python train.py --head_dim=64 --attn_scale=0.125 --tie_word_embeddings=true --batch_tokens=131072 --max_steps=4834
MLP neurons of a small language model. Each row is named by its layer, matrix (up: input weights) and neuron, and shows model dimensions 16-111. Each number is 200 + 30 x the weight over its row's rms, rounded and kept within 0 to 999.
A block is one neuron, or neurons of one layer that tend to fire together. After each block is what it responds to, as a language model described it from the Wikipedia text at the highest values.

L7.up798,226,164,213,209,129,196,206,196,232,180,205,234,188,172,163,209,231,204,143,211,269,234,200,184,225,202,273,202,166,197,188,201,267,211,207,159,114,171,203,162,258,242,197,200,199,246,215,222,177,201,232,203,185,188,156,199,170,212,219,197,220,123,218,249,216,228,215,203,129,241,196,165,165,239,139,197,181,200,215,209,171,210,169,208,181,150,167,224,184,195,210,160,218,231,205,165
Responds to: Upcoming date expressions

L7.up625,183,236,210,203,197,202,240,259,176,171,256,241,192,231,235,232,167,241,236,187,156,232,212,203,194,223,211,204,174,214,182,203,226,180,257,187,193,178,242,223,193,236,206,236,162,261,194,148,217,218,159,190,222,242,178,237,148,160,199,149,184,229,187,196,211,225,164,186,171,189,197,216,200,160,207,224,209,202,167,162,217,207,237,192,212,229,198,159,167,190,172,184,209,179,238,209
Responds to: Word-final suffix pieces

L10.up152,231,190,240,213,240,210,235,214,234,170,220,182,177,163,242,219,217,247,228,243,213,231,200,188,164,173,220,188,189,203,233,229,182,139,247,212,198,207,228,218,205,196,182,169,135,231,236,218,164,250,203,184,203,206,242,193,170,183,214,215,108,220,235,142,223,233,190,208,178,214,263,260,206,149,211,237,235,210,208,153,215,183,222,224,240,193,232,166,168,226,211,195,224,205,241,241
L10.up321,241,231,244,138,218,193,252,204,178,175,236,217,209,180,203,182,188,219,256,210,231,194,240,226,163,166,226,223,187,153,134,195,169,134,254,276,189,251,224,237,196,224,190,226,157,209,136,213,186,124,174,179,225,189,216,198,115,190,187,185,167,180,219,187,203,193,152,220,173,172,176,230,214,200,181,241,209,190,189,185,173,208,235,221,179,236,216,196,190,199,175,209,191,159,183,204
L10.up510,213,187,225,188,194,194,197,213,222,152,191,228,223,186,227,238,234,201,246,201,227,216,166,203,227,149,208,230,171,149,178,211,227,196,184,220,203,234,215,172,240,221,207,190,214,250,165,186,226,212,224,173,219,161,156,169,217,201,248,207,181,208,157,206,259,222,139,188,174,237,168,217,243,200,191,250,178,200,212,131,134,203,189,216,235,161,179,201,202,204,191,201,183,196,223,193
L10.up647,253,173,206,184,234,222,177,236,208,171,207,212,205,211,183,229,209,243,195,226,192,229,223,177,149,185,195,277,204,148,207,167,176,139,219,213,199,205,265,247,137,148,203,235,234,173,156,165,163,187,174,213,169,131,229,180,234,210,188,168,176,188,173,264,246,211,160,201,192,148,183,199,220,141,203,228,219,227,183,193,238,228,172,198,145,170,211,162,178,203,199,167,167,197,228,208
L10.up725,205,152,206,192,194,192,192,190,174,178,197,229,196,177,174,222,232,234,316,168,200,189,201,167,196,167,177,215,180,225,130,211,198,180,212,199,189,201,245,248,217,234,172,207,142,209,229,196,211,229,220,189,184,162,214,233,183,232,180,197,222,198,203,266,181,167,181,214,187,206,175,173,221,141,237,233,191,225,165,174,163,144,201,183,149,238,207,215,207,166,110,212,251,224,217,230
L10.up759,258,147,189,174,186,216,167,176,204,208,187,201,252,173,183,151,227,230,233,174,149,237,250,166,202,139,214,268,130,150,192,185,167,166,263,225,208,213,177,196,207,181,185,196,163,208,241,164,189,156,185,181,221,167,241,191,214,219,165,190,170,202,191,203,181,194,175,170,207,225,188,224,212,216,185,248,210,209,181,205,198,146,200,206,198,175,214,175,196,198,240,204,203,198,190,217
L10.up889,212,152,232,189,251,236,216,205,160,193,172,238,173,180,124,197,170,207,236,173,220,199,195,216,204,183,255,213,186,142,165,182,237,201,193,219,195,281,168,200,136,265,209,215,183,230,227,200,221,222,185,223,267,197,193,218,210,183,221,173,174,147,205,132,167,241,206,251,201,164,258,224,164,206,222,213,142,194,176,185,203,222,200,228,194,176,211,209,173,198,222,146,254,200,230,146
L10.up931,155,213,214,165,202,248,203,217,228,194,246,216,254,207,230,202,157,201,205,229,279,221,194,192,237,186,203,210,192,196,187,233,203,131,222,250,158,197,177,164,224,200,228,223,151,248,201,209,202,199,197,162,211,185,180,223,189,176,220,195,137,177,207,223,233,231,215,219,206,210,193,207,191,211,133,187,186,206,199,212,189,160,228,187,172,224,200,245,192,209,102,179,141,157,189,243
Responds to: Word-final inflection pieces

L4.up202,204,214,241,198,202,189,175,148,183,178,196,210,239,182,165,222,246,163,161,175,149,217,208,199,226,191,197,235,200,178,167,183,209,211,195,229,169,176,197,191,167,172,156,215,147,190,185,150,255,206,227,218,180,215,203,246,178,234,264,173,198,156,195,226,177,219,161,203,167,207,195,245,205,179,132,206,193,174,192,232,241,196,196,220,216,196,188,206,185,217,256,199,201,172,242,208
L4.up236,207,147,169,147,201,181,184,205,193,195,228,193,209,211,232,174,225,254,192,195,193,242,155,165,140,132,139,204,184,155,157,180,201,152,160,225,199,133,163,205,237,198,139,251,179,193,191,226,194,145,180,208,194,146,233,187,229,213,199,165,223,182,182,226,197,197,223,238,234,197,201,178,194,177,164,175,220,218,225,232,222,159,177,199,196,186,242,287,209,128,193,229,242,183,134,187
L4.up488,160,169,192,231,203,209,230,172,224,201,220,190,248,188,232,219,241,252,198,196,164,174,207,138,170,180,203,240,180,189,209,184,235,193,240,193,174,157,226,226,219,167,142,161,187,244,192,237,232,191,215,188,213,186,253,232,243,217,141,161,175,242,220,220,208,192,186,192,203,180,256,174,208,171,237,227,189,236,204,147,210,192,203,189,179,239,186,158,177,171,149,183,261,210,202,217
L4.up635,200,173,288,187,180,175,217,158,236,170,239,243,234,205,259,201,192,261,227,196,146,178,201,177,250,176,181,171,177,178,216,217,251,188,263,201,188,236,231,153,217,186,189,197,163,179,203,222,195,237,163,247,204,196,209,258,182,181,219,188,179,213,279,249,199,202,222,190,184,199,197,178,207,215,148,187,163,182,213,191,203,188,209,212,157,268,190,160,176,147,195,146,203,166,232,210
L4.up716,215,179,182,176,175,215,213,239,184,166,240,187,233,207,196,277,158,245,217,203,185,227,199,185,177,188,220,213,189,186,197,174,171,204,231,251,206,238,167,186,137,154,204,200,186,246,191,197,174,183,187,224,202,184,164,186,196,178,226,193,164,194,177,185,227,221,215,204,158,189,168,215,221,155,168,239,194,224,230,193,218,141,190,206,221,224,166,227,193,211,179,221,183,135,189,200
L4.up760,245,154,177,230,197,155,147,211,227,162,202,190,205,220,215,201,191,194,217,211,194,227,210,122,197,167,203,277,178,173,217,188,169,179,199,179,206,232,185,196,184,193,204,218,198,227,226,193,216,204,217,183,195,194,261,189,183,224,229,184,175,203,193,234,208,174,201,198,200,212,207,206,205,176,175,177,205,204,205,194,185,218,233,181,132,213,182,162,179,216,216,226,225,185,188,173
L4.up914,223,219,258,166,202,229,180,228,174,240,209,217,162,175,199,195,160,160,193,186,194,244,192,229,208,185,174,189,185,182,212,210,266,223,171,210,201,201,223,155,161,214,181,170,208,252,186,232,184,172,224,212,165,175,186,160,159,186,237,204,176,118,177,226,208,186,243,212,126,213,217,223,201,216,217,231,188,204,161,175,188,110,216,192,193,223,230,224,218,120,190,200,192,178,161,203
L4.up939,180,178,156,149,170,224,211,200,194,132,202,156,199,210,206,212,247,201,255,206,176,231,204,114,202,199,129,204,183,176,151,172,201,174,203,202,201,194,152,187,208,172,226,228,165,245,214,190,171,216,178,225,168,212,229,211,210,214,229,143,192,176,209,238,196,238,151,198,216,227,180,177,208,174,224,204,195,217,204,179,186,163,255,206,157,201,191,212,183,164,148,192,183,188,170,198
Responds to: Noun endings and "and"